Part of a small language model's weights: no biases in attention or MLP, untied embeddings.
MLP neurons of a small language model. Each row is named by its layer, matrix (gate and up: input weights) and neuron, and shows model dimensions 0-127. Each number is 128 + 24 x the weight over its row's rms, rounded and kept within 0 to 255. Numbers have three digits each. A neuron's up and down rows have the sign that makes its largest values positive.
A block is one neuron, or neurons of one layer that tend to fire together. After each block is what it responds to, as a language model described it from the Wikipedia text at the highest values.

L5.gate170:159166100120128109143183101121168134124154131121140095135122142128105142127112139142086126144162127152135112115138115094142114114119127159139144085093103162141133169113118129131124115126168106129109118149139145110134100124132138140161135123096141158167163146117088120114110141126114149129117136142060131128119137075123104138132105126134112117099176103114122128137082130122125110142134
L5.up170:126127124126108111110116097104148115113173145109115114158098132120100136117079121107099132134126122089094130134150104141126071131094141124168155091142116153110111120124135113134178124090122075133115099138120163123114142155110138104156132103119140108157181145122120118100150125122120158117136137119055128159097130110174133114103147146141153116098171119106128155171060111134124139163103
L5.gate264:127138114102076150145129116099125132137141115117130136131101111163116120110141134143155122101103138132147142115139143182104116135081090127147158079128106121106097093132141115165137146129090127148111118149130111107143120213127066100124132138129159112143160118110104161107160146144159114151097153118121156121148125110132128138132163071134113124072142089080138147132067133145127145132128
L5.up264:114137141146147109134126099118128117131119103174134108133135135082136169150087112103123115066122126129095185115132154147114118126102088150066117137140125126133140119142092122134126077117096102111127140102069127131169169138114115119104135138174131140160110174106107086165154162099139168155158135115141136108117189174170103106133128140125101122135130121125108065110126128136093111103109
L5.gate294:116082141090158101124113119111129098141140086151141109151076124124121129105115164129148136104092158130145112132161134138110124092091126138100091113140108134145108146150135092130158137115107144149109120166179127115131128130126148172156136124128153057122128127130125117119105119101117145106126172105080150109135092081125112155096128112133136141165131117118165116147108133163111129127123
L5.up294:132131148102133093145125122161151110092145136198092145125131103138124122155123126113155187111157144077144147118159140142113108163121174134103144162141106145139092124107136169129096135122117105143108147181138161133147095163148109105122132128110111128108143167112129119145176122132136152101130114162139117131071088123131135115150140117142155131134162163105079126115108153162139140120138
L5.gate359:146088124106102122143157113116109135173119132141130131122115095130124103089173112132104143096111096173134151122121079184090130136138146141111144115146180124114137105142145161131136109119058157120125119134181124141104136128098140070126140122139107125150123155152141130136113128109141124150132109117128135177142129113107147132120147135154148144093138173109141145093090157104095103122092
L5.up359:116144168112105160166127114150114127172134099148094123179125158099147131143102124135123141092114126116066187172120128126176140082126118120164149125101105143127143105170118135133121144095156100162120121109102120114147152155096164158093148138122134086103136124156141129141155156139158210126168161109128103118143144141140112126130133148150159146152099128143096076155092120098140147112095
L5.gate443:136105121082146157134133115150114140143134081159120124069111146134142091119124129124119112145119132142111131134127075153150115086114096147162122110119147161131118133166110109166143121110122110109125128101123132121148186125096149147120125140138136107110131089118132140130132146124121185086064135093133142145133128128144127126127124101103149119120175129079113143112107116075113156102117
L5.up443:149125110148170094127108104098131138174122124131117137128124102074154130128107124108131115088141079155118160129081121173109086075108104135119169148160121139133128105146135130112157141117111136156145143127157126135140150156107146136130102097137135142108136106104109108152155145115157163109100136135129100132140126147146155155127163123104171136143143149075139106126082157142108132171141
L5.gate549:126122132123112082142082124129135104153144104072116084137101109142142156121106147094103116080111138093129112128131137108165144109124130129145124086124141125116112145127107141141126167111094112156160101138098127115121102108111112124179157112098132103133116099067101127132156099107140145108138116122117108129123150121136128136094101115120151119122126106091120091150116194100132146120123
L5.up549:128129130093146165144133137139149148135138099133097153123092160125156128100139130100133147106112157099152143152172131131123126066161146119126077098134095138123091123114145109148109169113099143103127142154139152104125161147109138126151125155137131133123132094160120141149133117123095128155117141149113107130135190122124138091122111128171131150119120111068151131140110124110168123097123
L5.gate562:099096143160123118126131098142117071145176099134128136131125167138103122090131148113129171139135096176103154136151159124178130132138070104121067140118137154142126129137124149170129109113088085134094115149126061172143122146134164155117129142113101111139150158127098142141149107109147135143194121154145111074145100177120114129122137109130096111136131131094125118124142143094166161083115
L5.up562:130094136117124130159103106127124111121137082086170141117140129141119117089121129137120158161113154122181168161101121136167100119136078121169128108070155065123135117133128152120124113154116137170142128134155112110165145151066124156091149151147103124123123145140142134121128108125141134097136136103149112103119092112128142139130135165111122106113100150112165134147129160123128102122122
L5.gate737:118088145105110114150110076161141157141165089130130125139104125147133082136085111137104178115079130147083156092132144111147142111111149157166114090114128170146134110133108147159143117112112140101113102142125118136179130148089122150145180125125169131170153102113135154108092098159139164109120164142105171124148171083149125138094120130111117125131088115116143086107127145145131144105114
L5.up737:163100151107120116159072135116119132157150090142131102132122119133116118100110133140120120146134103109118163130137122138143168123078136149114141096151142147108167138097135157137106088135110141078095125109107142127152136141143156111162126142106140078151117136108113145096136082113145195123119159139123145127157149126140137136124121107118103114114096146055119109113086130152162118112150
Description: Paragraph and section breaks

L5.gate381:140143117110092117085091113120128133141134162107105098153124099124170116143128142144121132124136162145144154161147099085107140093123140122112085123110092143147144159142170124191120080122185130170082126125146085116154104139124088123137143069146156100145147165158153124132103149111151104122092172104110082139127180115142104137147125180109138098108170141087174137100120085131065164139101
L5.up381:105136118099086155165138168156115152124158114148097134145086130137116167065140134140085135111116157115146143141176108125135172139123170112123152104087153123114120132103158137122085126111135117166097133108108124109101120164138149124148130177163093131141156175141091165103110123139102104094107139084132118132158155115135124122144129125175101114067156179114167109125127162156132118075103
L5.gate408:114126123114112072125154139130127148133191172134087122128110146196124112159132091128084159078140131155113124151165116134097126128112107131142096078132081134144117142105111082105108192138177141106075122125101140132134137119202090150123125150120121131114146153114139139088148137162137153120126136133137149094098168161088110136148133151137131107113137124096112098112115124103117149131168
L5.up408:104091159115096139180104103123146150114124136097118111154137105110104116193139163101137141099135121114151114118151141162159103091125112104122123100107118111141112112119137149113076131111112126105149061143139148085146099156151099155143124136176176108149153070144084148135116142116169129113154165096122106101121160116100169109170144119125115137109138099105140140161150163080150128135145
L5.gate417:172111132141114092179143111127162099152125122133114116125117129194121126108134103143136143122145108152083131120169191103173142133105117144118151097142106124152126121116098100104095133149116163128116105181124116097148100125131130136130141133142143115160159119144130129127135172100137125120128134158129231127107146115140178156087110158128116152124115114077154114110090066118124145140112
L5.up417:099124139111131115162146134153130136117119054120105081120085116150158105130110112145124132110150126079122163128123134158154110124143100119151133128143154125139120092102096127138142115141118132072158072133149127126123113128116117125126159120163156100126171111176137166114116119132123101097135113118137146137122137133136172127110118125147147169105082177120156105094127115155146172129149
L5.gate557:105119151146176105120131113097089129136186163153088129119116152131146137129124104193088108159132138151145172118146148137170135142114148132137132145111131133103116135154128130143108132117163114157119100116127130126119144134086105109127077111091184117118161117135088131100139152116117122099078158147112112134131140114124111138102102157085128068105150161091148106097127108070143151118106
L5.up557:127121121120107112152149070151130165125118133139102172138121137128133119110139137095107156090126163159136111153112152130161137153100125137110105122155103146094142152155152080139089148172155164143132141116107103108148137136157103092128124105121116137134089144159128133097167137155151117128159123104105122070121115132103176144132140125142083102183103076129154169116150154129132108134098
L5.gate597:128176122179148140183135105149137145093179119130108156161101146145157094145134147158094099112132101119115129172175186145103134092115144119085117103147134118111140156116087112126112109173124116145118094123159106117126069146127113137147102138110144120115109150143115104118121119121089144133097128110107120133161128111143103117100119096088103097147126137095116152125093097111120110166145
L5.up597:104204119131136134158162116091084136070153131138108143160137120171146145166084134131085093127136167125147106135128145152125111171122139108105111141114157124117108143105099130101102142115137112172131170109133143114138116141117127135178144101129151080137149147153141107115169136127141141114133150122118152153125126147115139108129126152111111083126149105087149134124114121144146117203152
L5.gate626:120065095111138144143130120136102128155151118113102145121128165129124091083146106123134119166084175158150168129135135134115115131109171133091114117151132139093129155165111136183121081143100129139128080136128111117142148144085158122150116094115155110152128111128154133097076121135110170131092151110160125132134128152159146072111152111141129083153157105109100084092140125135126130125076
L5.up626:126086143108162127109100107181104158151109148168115156139169136139088093120148136123125102113129150170134140128150084102121094159147129131148137093132120118112126119160107129133135137111113138144098128119122092121092117153114156147165146144073120128119151179124141117138124151129125150135106122147122104084140132131157089152075105140096157128182153132143101134103131175109133131144122
L5.gate954:139094146123120154123153140140069117119163097099109152127111177144145156138130153167094125104154106137102141134125118151152144156096119117064115093115161109156137154146152083101090137112117123169098105117082110110151143066128155137161136077135087101101112118154155203113140131109128116098109141159124168113197143117118117123127134152131098111106131071131141073104120119103112090069125
L5.up954:140117102139134162164121127160093124132126132110077087136103153136186106150150147161129128098132133156116087138129138143132156125160126141110102118102110150177114098091101106114067116141139105150135137112116147114134131179156073151132112118110107113119165150151113131149126148150136120118132105121183129133134142138120103138127108109054112130102094094141165102120112119112156088103165
L5.gate956:146109138168107149172119129162104126164132112145125085142154110152120084153134137127111145128137157104137056152122092124102155083104116165131127102104137089140112142144161123149117131113094155141072172130126105105078100127113095130132096101145077152126125135160152146098139135132094114108151117115101147088133149129113127160099123140067119132115179152137106139167142181117127152111113
L5.up956:127116171138129094114138122098066130169160166149126145143146114148111131114153073122121116126175147151087128090108135143121133169146127154136085102126117140109124141085145094147133115121142148129091071099128095126157114112184088159122120143112137112121125102140180112132137149115141114122107146142152133116153146124113156136121115121118119105062139125126149127100103123094155185121123
Description: Plural subject noun endings

L2.gate206:125082124126138132153124126129109135149169108091125117156110118118143118123112122159117130128081130118136156152181176140181154148133150150125135078078129173135125122123117105109095105132177121118123137129118136125120130118138137142132131140113136091117115122135139167130150150124127112135113128111113172143119122074151061153132114098124135133117133133139171114127090149097126097119119
L2.up206:139145134144152143112098113128093129166148123145101155146123119136126154130131091145093091127111111140139194114106090139136099120123138134082135070075133157126114117150132150143119130078127136102079121135132107142117149109146158109129104099105149119147123159097089150087135128162122129125085159106127136102141120055098088121111120108109106125097098161096168085079144131101141102123159
Description: Sentence and paragraph boundaries

L3.gate24:148098136122129115136160119159131130165096166113141148172147160149102139182134140135141145131142062159167103159126139118141114100132144100080069123141117139114076131087151124125109103126124101136149136119104140075162132130115142118137092095151097145132112148151130145117100104167143111071095132176116100088178164118102125147148080078116178083128157142143091129113121146117127114135131
L3.up24:101120126140121169154120106152111144120152109070128149094154120141131137111150129123127136134137094126164163135145142071148118119127158124140111103135137135109128098097126128160128123169125116154114123170097152114156167122121129166156107089160106107132124133147156137099063145126103114136095114131129152142136125128132123124116116133120139078110174165140074149117102131142145114143172
L3.gate141:081117127156089149129142125147093150163139173107164136161147176119082113147111132120158135168158107145130168150152181123112129141134089133101138132126135096145122127144106128127127129125131153137106127121115116079074162084124116095136105134099144124098126125211130136151089110101129152101102173127112104140198131148138125082154129078118134095113130124118168139134141106101131115106112
L3.up141:125130157159080166121124144123123129173160132147114124165157170104162125119102116085139158155091111154123120141125128101114134117151149121102124128206135141155182115120098095155128089118168128136141049099149116140141093150130141137139170098131162130127164122124113162121077141090145162136084134143119103126139131150184143145115116129116126140128144122078134139146113123073124145127148
L3.gate373:127106147117123181171168107141151145131141151148144120132114141112154089099111165140122119149136044196153143169102120087128158133146154155139163101138111131122108127138123117131146091112150155136116106132131121104105145149128135155155138082136148085102121136116137120123119148115103159103078122152151122149131134105128108115138103090078142086128098107126120102120167158104111133078160
L3.up373:169090113115132127159160098135112129112097155174103142134141146124107122113132147100154130124152121166156180156138143100089125126125154103105135115112106110161088113137108126124120116109143173131131113143122126110112141136119128170154140107151092126112124181142127137134086118151126112124127122119118110126124151128089092114122099153140178140150157084156082122131150152104089139124151
L3.gate423:125137129148135129178071104187134154153130116103113114154135147131147145132139114127127139162162113164183125156144127078138170135126119113103121106144102110116109127104118125145150095144164131177123105118076141119108153077183113163144103108140101115156170128159145143116106125116113141119134151144123148116156129079105111134149119139084130103093177132134122132074132111095130103099148
L3.up423:123136147121093123150094102131095117150146171104134120136142131114136164190123144111083151154166121130196138134133162130089142128102107096071111117138100148154111140091088150105134108090151121151102089129085118070139135121132112127184078118099130104138130123135130142141123142133095105120118121139143108107135149117058163134155138133108145134124164121144147127140115112100134133150171
L3.gate571:146142129098155117155160133141119158117137140136087127131141100131139130167128116147107103140085152108146139156084140169130131119122167141078114092118129112101103162164161143124144089099135138126110103086129112085140123137103161146170126113105112109115112081131120132139151123155097104113118112141091125105136199088142117100158148129134135107115122143112115105130123146104111118099154
L3.up571:149080161133138118162094111162115133119144128069095141126138163094173196163133126123116098150090118112132148148151147130120148139099132103112071094121172144175083103134087113134155137118150112130123082146109136099172157126132151120134128108137140121146163111126149126130125115133129102149114142125126135108149138087161124122160122117146152127078170113159136138114129120101133132106188
L3.gate679:074151113147129124109166149116115114092095141125141124129150097114130112142154174148128084160123143122146118125130106093190170153121109140081142132135129120147125147112119126132116103158151095146131145109111125163138157106158099122123132137119076137099142142116128158125110131118119126156142128106143151122129143116117148113124066163107114137111152146124096109144154090143147124134124
L3.up679:130141145093139163147111120138089119111105138124129136170130142155149087166133172114092141150125132109137093142152108127147121164195114111104100091139158152139182131139088108153116112119151114167121129121139127116101119141150164153156121126163152132114108062142178143089115129111135170137118108127116128104132143121104136108118139134153116095112165135057145148120118113144183158119137
L3.gate892:119126104116126096138138151153138167132130099051158057108118151191153174161137132130125126090171104095168162131134129086098152115143159131130128118133133160113105158139080157125136073159130148113134078127133093119172105119124131129106109117110131090136148074143153170117096097134094116109126179152110117101171114139120121194112146102126160134166151130131094127166092155117116153086110
L3.up892:119165088138135170101181119111161121130123124097139125142110182149166159136131115080097110078152124120157154119124154153102129128114154096132139103132165117131090170143138138139106117133119156151119101124108135117144113106086097148150095116118151106102137121136137114095075119123088093139132167100170128116190163136126084146135199104107156124128128105152134137153084145100136153112123
L3.gate922:127102124170115128124133124147125146148167118110105095164155127102149073126140161124104139155133096203143124139163161116166128108116112128099140054126137141101129124150132141154132099162167080181070154149135093127110160082147125163168127096105128105161160129139147148109132140110118134107155129143153141086133138094119098115131097150135078155139173139146117151103095181147108111080157
L3.up922:133123128132117125120124126137105120118138153105124093156151158136153104134111178078081132124146100173156107152116155139111095100056143109117114098142116100121120127178185135105095123099153091156094175121153091121102139134110179146154119114110112071146113173158131134129137141098121124115135094116170090074149129106138111126174183160146153129154127107121128111131085131132133091136162
Description: Plural noun endings

L2.gate110:134100119154128147158135141105092133122165134106118142138190159186151100125169144098149162117145139153128139173111130166129134115176132126097114086144117125107107157104121093148148099112130168130101094122110097114125112112133119163143155116131126122139128098103129150145121115176073128129118159168121136132154146102122114133147149146074131069089156140137086137067096157100108108139110
L2.up110:159151116142143143140115161103088146124107165142144151128153147153107098107141130157109126154144089125157122157119112194100120090154141138069124124108136120074127170152142128126169143103149112168127082105095090099134137099092151154167127108131117114129085142120149127123137130136101120129080118162158108161154111155156102124148180136118132077123134160109113154138119089133121124145140
Description: Plural -s suffix tokens

L3.gate11:130108133148150126173120127096138141142077115110107119143158117100137101148114120142192126102111119116190128145153165095140131115082111110107074113132112123135159151124147059101106097127124141123135153138179133144128141154130162132103122131142114157148133211130151155140144144118122137149147127150108121157135143162178096107179126129128105191145130120144136107122117132127083103144114
L3.up11:116141102130127131106110145159156145153123059105113148155096084102114130131129157124118131158079111153127112131138124109117173129178110175137088142145126106109097116092077150156129136162104091123110087091116114119176106133148115120144169175119122157159158103143137142094068146116157110108163143148143111139141153125115096082169080096128111100117148142145116131131112097154133149128084
L3.gate210:114140170122161134133098115113155127137114114099151120147096189116171121140152156134173126160145116099103112119178078110158143109126119151140137125103099142126129130114094090135121103148115093134111138125176130143106119101127147105082132162165120129156165130077122128077131186092151142163157149159095120144134111123112105123121124140103100145118150145113174134126163103139070122155160
L3.up210:150147124075163159127110133142128126118113097149118092108096140108137109154096149083130178124102104100151134115125122155170137062107117130152124142112105136124122143107109129120134115118122123111114136142099140117098146097143139083140096109145117131157158086096169161104130170104150155124153151125142117168145120161125113126140122131132112111132142098137165131158146132108110090111102
L3.gate383:117155147161157099164132131133138109145116101111157139150132105112171115164115109105157157114218115137152121157154148126137150146161122137128165179103129097182137128111129158082108160157101130139124128136144135157142150140116165102106126122151105101111099098110120137149172118152142078158153081131092108145115120150138136098145125149105132138146156165119083101133117179147161099143146
L3.up383:137107149124085147095179128127142115117112120133118141160154137091097138146132111122140168104154121098115110134103161131126133070112138123113140147153150096131119111140189125107127151096117132130147154081130105106120137125142077082120131120147117137138086104080140134157121099126131099124153144087101094131157130167160112134157122148135105132122127126160118148122138132123143090125119
L3.gate583:094147118133119124118086171141163133105081102100116153103123137157107098103150152096147131104129140119118125157128116112153139115145169134135100180175078161126142141157135124158126160147145141120141106123111141107167130155145123133117124131091085161123135123126113136113116150162151113142107133119071085121128138153101133156128173113129159137115096060098114156125138122144149158120107
L3.up583:107120104107161098111121149144119182142124144124085157150153128125150114120144109106111145141156152114164120103136100125107103153186128163114098095102110146136123148126108120147134140125151153135120124150149127116146141145136124165167104046138136171128124129143147133139136178133105107117112129112096186095135112124107118137128106138114143120181098143130124115085120099108124123099091
L3.gate648:108124140146117149147094107123142143093100117081098110147147127179131152142141157106122148142128111120156140151136125130176147123150151144101095138158119154145117149140113080145136132182159114117142090133158143109192123138155092171104134122145088195115167141125136148146148137121144131161119124126078137103115125144123138153139182148061131120119077125130122128134112154145079140131110
L3.up648:139118092139108140148126175119154120129112119157119156139123118136105076130149128131127127125108121092135091126123133102148166100100085170094104136141122149138083145112156129115119099152134178100130158134160155090098105151167157126163106118109170127131150121103128116093092146120101123111162175149140156118134129122122115143124132119141122141118079095117091122114111126136097111120156
L3.gate692:158148085179109138159087137109118123095153126105091116168096161179110136127124129131134133097095090146150112122137134162132130116093105144130049155137138112177118155132083141160126173165154163135082095151142131126132135082150113113129128186139120149152140117139152154139118123126140126107160162130159130124148084116113111087165122115142109150153139137112111083131130151113098119111124
L3.up692:112108126099119159141105135097127174111126111126141091172079131151113138118142157128148111136133114142111131076163139115159133144139110174130153149118082126159086152114117155101101163143149102148099078131133104096168173119181147134103140113141097147118111149149127179122126142158108156119127103146110123116120099130149144121151110159161129137140135136113102143160138112131107109179090
L3.gate782:115154142093098105112110107111116116120098118132104125132158143116133130176113148099113143120101153128108102120149155103138146142165110168125105071113101144149087131114126152107090132167093112118126172122152127131116120175131114131128156118121151108115133119131138116160134132112103135130103146116116192152099143163127095124160171150149177164113129124140104173108122090149158105101123
L3.up782:130145173092113118153098103094113112137115145153116145120130113145141158139121171107168116155106133123134124178128104150130134143124145137122110156152148141127128114139163117097143156106138118150121133103113142138111150135125107104101115131121076129138150109163165105125167125118131103144135115109131150149118146183153124129115148146119161116151116147110109166071167137164131084139070
L3.gate985:134109097144100134152097148148147085105119134072092122166151123125157116118111152133123118144102125140124150152136121149134127148124128135147098103096130100116110122138124117107110148133149160134119111104160144134126124133146104116168146169153153146117158163132158091125127129074125159071108133148085141139104121110131138134148158088108117150105155116085146146097167134152117116159121
L3.up985:118115127101153121145089149148104116145107132090124151154115134146142138116147109116149111118134103128124125136082105131126140102142134135147128143077113148125088129127132135144125138133166158112099165165111148091103169169097117128088145151137092121107170152122134167090111121191139089106116061096147124145151137118111159179150123117159134135092121115114170124175162115145133108166069
Description: Surname-final word pieces

L5.gate55:133110115129126121126145102117138157146160101102143113098132162129130156104134146158142097143127123114130146108093128116137132185126141155152109094124100110135144151178145137127121144130146128089100114152139115132134085138129148109159089114111111193111141164094147114117117079096122077167115149145149147150138150097095148164089106139145124108117133104125140120135110163117136120157100
L5.up55:109117133118089158135149126118121128156133127111142103141137137115129141111126128136110106123097110114132096139134145129126162113103099135124076135128164153166135144128121152097122101105093111141116148149117099133119081147139153153122132134135115106110144166110122109129139151118142095103125155155143142127110144146122124114119132119126155127132065124169145127170130167116140112127163
L5.gate111:147110134131145115120121137175144161134115114131122123097145135158128125144171160135147110150118123205136152141121150172158131100138158162098124096117108145162118124143090149116120150129164106097108139128152137116144129156119124153127164138149138091087121122097139117136107073125128115123081131193085117131126119110123125111171131121123120067152172083137133117115117160110157106096114
L5.up111:163095125166136080141139126107114091155141116102112133112140132149157096086094132148135109142110124157109153116117132082161122124135123120121153125131135075111132152125120168132136138135151147130136152157142114099154136103070138140124111145080125103110153148108128110147117140154129098143111146118126108201110149100107132152110168121148128105126127140157128087161112136130125123100131
L5.gate327:122100126153126136131104144144132103110108110100103109099112113143136135130175091149118129107111109138127137100130108139127154125159131130136155160098129082062092131156110157113112150111144137149098128168178111128143127174182155129109138149103106163108099134102117136127142105125066136155142150143142149121100174128091123142146115142081117072116116132111139117131119155116121128130177
L5.up327:097094126081168110155139177112128136139096133097149143116160133092113125108132142115131165107147126149107134144139143137097180091175109154164119130119102160111143134108098149127143138143135129106133123167144109119125113173109142114111114080132117157151117112086154126148162082136133040185146116136141146130118160131129143118101145126134147109119100107112124081167155151140145112122145
L5.gate472:145160128133137137116145123101145120066147143133104099077123093139100148116122089144162086116153130102106105122146115110124174139117129107130143130126101127191081157108111143137118157127147132115119106158146133151098158114122094108132118094096162096097123168141117154107142106115115155117121138158109100118147138095108143103210133155135152120134145099105112162152138142146133104151159
L5.up472:129139143142103151137141147145160108121129148122127138134155182151105140065138105140156147163147127171144092109141164102183099134110143154094128109099145131140148134167110107115125117169112123078167168123135115189146137099130111057123149126156130092067144139115123100115094103086118123101119140127162123133151127137107125127169136105104117115132110130106183148125151139126145114111139
L5.gate606:085101137123096118158149127145113093111135099128170095102117111134092084133177145140072145130134094106124115126131089134132131111145148147148126086063073091115121138178095135120150155154145166096145157113108115139124126097190123133114106136068132147120136098122179157139122095121135171131116140132140111139160139146100109128149085168108136076116147145141148120142124159100167143132149
L5.up606:145137126137164140109143170115099138118142154145157137108151092113116059105139136123124149119110105154165111117092142150137139054092132153126107100130107177120123096104101118117134166154170116134118127117126149121138112123134160104148137158076100134103123091141101114085123133124116144117093123131146154136159113095126125091126126107160124077141115121152108106136136106141116138143156
L5.gate753:165145104123111109145120093110147108118105103139174067114104122170093143149162121163101152142103129088120133154142129133103167106107144076090101137105115116152126129155109153120147137116122114149125093113135122106126134115152125117101142155128089116138116137154127168142104119125110133143113153150147122097128094127102164120109147103099162141129180162136141195104154121132126060140117
L5.up753:162113128128168146149179085118099123158122111174099108112151129163139165128113135084173114117101121125148090129142136151118154100099136155115134133165164155135114149149129126127097100161108131102114153114137138118107112134157082114123103125130155100161116123077127111166164125142104099142147129140116124135147134143149137119128092090151125114092088153121104108100142137146119117112126
L5.gate770:135106123131122133121120083123118172112144187121175154105146126157146146157150122124159057159109152161094115085144143053116121162107132106120118130147161136135115140139107166117175133198167158135078142142173073112133131094166149131163130086112162147136138127113142120099122070136092126117120139171079122108109121141138078119146164135110117116124177104106130163139119143137120129070134
L5.up770:142118113103129104098138140065133123123105139158193124136121100122114126163114047115174070123095140142121145119141106062104145126103121107127129125153110138151106125142128156144103141142122122143143155119158101125094114084141130134138126087136124137144162144152109107141133127120126095084149133126147119114089095128128130135144156115151134136148157112164158146126133156160166112122108
L5.gate802:097097087136124136125150106158102142147148107149125136128114147178097116133189115148113129148108100196119147088110145125119117147166112123162103114153062150143117153156130171127130132157134127106138126124158133147106125140153161121152105165135102147119139110107085102155125125134099105128116131142119134149094132097082132138113088156126111160133117127081100147129077132158147138119146
L5.up802:134121116122146151097128074123126138106125122156115172152108165136091147126134096132112101107142095160126097110104151125148153115126116106114122112172105144147088107146114116107156179102075134119135144113103117175100158096157175079112110121116111126073120143145131111143137119107132119135124149176151110147092107132148147125116115151152139111120127144132142146095092145150155148110152
Description: Wikipedia structured-data fields

L3.gate185:106101118126169147145109089131107136137139141152121111134138139130128119140112128115135149129113115144098147145184126122149119103120085164115099089135116201154105149117115122142142099146156128096096111145130147144121140129117139135145138091147109134157136140104113189140143123137114174144131153151092174119099119075142089126117121090082093136099119091134162122091124140136108140094117
L3.up185:123114171117112134096100118083130127159164115119108128121119106098137143100079114106096137133138115083109155117138119120140130115096120122147103067111149175130147109128105120147167112091110106111094111144097139166093123123101131123138121120092119089146133140084128160124169076107158161132138119103100165089114128106161124176113111141113122121134162075112154106139101105121129140108160
L3.gate279:127134087133188098151118100154096126176141109137165107100122100135127104119142126141107096139113116113140096130145109154147159116158075153120097136123125161158120133144137168119140114170133125155099088147127106142110109116105149148121130119111130119084160133139139172123123142103125132158125135102133120115129127145147115175122134070126074095129122099110173183102123117118123130103131
L3.up279:105109149136111093160114118118116083181164104102141118087136104130134115129115137077137090111113142109179130115148104146167142127121128154108123113129139127186107126121125145124112129134114089148137093155112155107141089161109122122116160132160106123103169112111148139106138135129148144134126175092178108134123158125172147163113069152094118122136103090122143142120147141113130155139138
L3.gate379:160121114138177130148127147120157114115183092128107148088069118125134122111140099100107116068080125136145188145144105141115150126121122129203108116161085102122151116096157113142091153120091163126170115148105109158117137129141130167113170109116143107103183106152092120103144122136099123135140183134159114167189140125143134147140135119104107112131147123135127161091109126100124151112109
L3.up379:137129107122114138154169115146084150195128149150146128115102139121116138165136147159126113096051131105133148097123173147133159098095128149115136101098145149107107090120105126141150086137146085121079121103180126135114162159120124144137107094124125084156113091116166124143115126143130153106134156124193134086132174112118146158166111115168139101126174116113164128104075073108090109096147
L3.gate497:138151140119127126121132110150118153172121108103119127126134140107104107124131131128124134103076114179135169126153102107124110124082092173145155094130145145091138115144132105170100078132129121105140110119126103141163117131157112170123151091123141126140111106125124141141101132120125122164160127114149157084107153133137153121114135125122115117139120148117146113121075134128150097103108
L3.up497:158093148118112132122117118125165126157143080125137128094108121096140109145107111119097135113118133125106167117117124157101090104108134116161122073098163181121141090156152111144160132095127075141143082115114116157089177136147130107101141122108095109129188097126130116135151082124177134152173139145160146094086143129136136121121097111123107137118122140114167114131097138108148165121132
L3.gate647:085076128116128089161103115090195089168164146137114117168127127120161116124078096116093138110138167139108128131167161163140122119128115110170117106140152164195116097100126084136120130134113105114119101149129167142140135173123138143164151133118156116132162163135110133141151125140123104089120126136115151166114099124150095113086106124104108145126151144137140081140114170094159140162150
L3.up647:108131134077137134165097100122119153127146121145077101126142117129191134148104160126102122104093146147095097132149136155171135107112110149117103127093120169127105096104112148157183116145130117147124102081151108151141121127117138116116155175155110129151153107115149137175113124156122150117120115111116193156114118111092105130082114150126128133146152104112119097110073136120128144122171
L3.gate720:113127127109146102146123102127115146132152129123064127089122130140143143169123123144126125127073087097087135105172172157149153095138055140128128109099119180130167127118082081160142111137171162078086094095138112119160084121106185137143128109115130097148151090118110144160105143162109169110109162126108150112118113155088152153121103083114109148108126108097109139113090095107078121143128
L3.up720:088152142092123114122109111130161144135138129162125146122097112153119128135134145139097122155130098117112116107112149144125104138128117090148097078110112146143137098114106097127146136112152154120088102128098145102138141130113107126160156099125117083105140125147114131130124103103117159113104161123125158100136111120133147120124105100103166140114117108112089167118140126124113166101139
L3.gate870:134122148145101107113131130110098144121135138116126122161127107117147135147095127131154122154145145145118148153143113103150147122158139136121145125140124120137121137093120098182118094149134141124118120145079136121094132063108171106163141127123109123165155132087161134130136096164131166136114141071110147078106109110144125168152143125132126113123131123126134145126115112094117145134122
L3.up870:154100122111142112122070132136112121117129126109104119130139104117175135121140107129149121140087139105109114130116146135182138147134145155128119088121118155149123120120123130142152112124136154103097129144112176134107117137133146133127108128119091095135134106106097177097109105137136147121096142127077189119117088031124075180111112118120103137091150086142112127144121148144128131135155
L3.gate1001:109086117110127117136116161131115113156156128152098123120126139121113109105105111126139105108102108136159125125097143130136151148143123109137121091101109122123127144095077102100133120118127132115103108110183171109165128118115126131159134086115188100156148100109113136105128121135128142125121158127105154152141126136122104127089085094122127135114119167116142174151087130095145142121128
L3.up1001:169143144156171142137122099103096110154131130157096173103137110155110149142159115131128163104098127122075143135117118105129098099129168138098132117095100144129119119149149156132158148087119115089131136126141140140153116178141153113117125144120105112091092148120141096108132093145142094164089145168170075106127145080130115125116097088092104138134162105158157119122133124111166120124166
Description: Sentence and section boundaries

L2.gate942:140140097124136106136125079134135128129096144144118096099106109152114169136156100123137102167132105118106131086102089117135121129137153153132140088129085153095165117151110155103151134118153158118106096167145102130144137093129132101152118174122120115132120118126170146107133127129076153136088152128125123087130114142114168128144156165112102103102094135116093125148144131157128119154124
L2.up942:112099102121186117141151105122106139148145119163140108121065132133130108147133096169143123130161074108096139122067128172086135105127155130061161119099116128137112113140063167135126147083138174095111104148135127149121120114116144093097104127134118090125102151155167100127181123122101138142125140138132130148119086188142103199168102113126091083115061109102101176125105139126147140111145
Description: Decimal points and word middles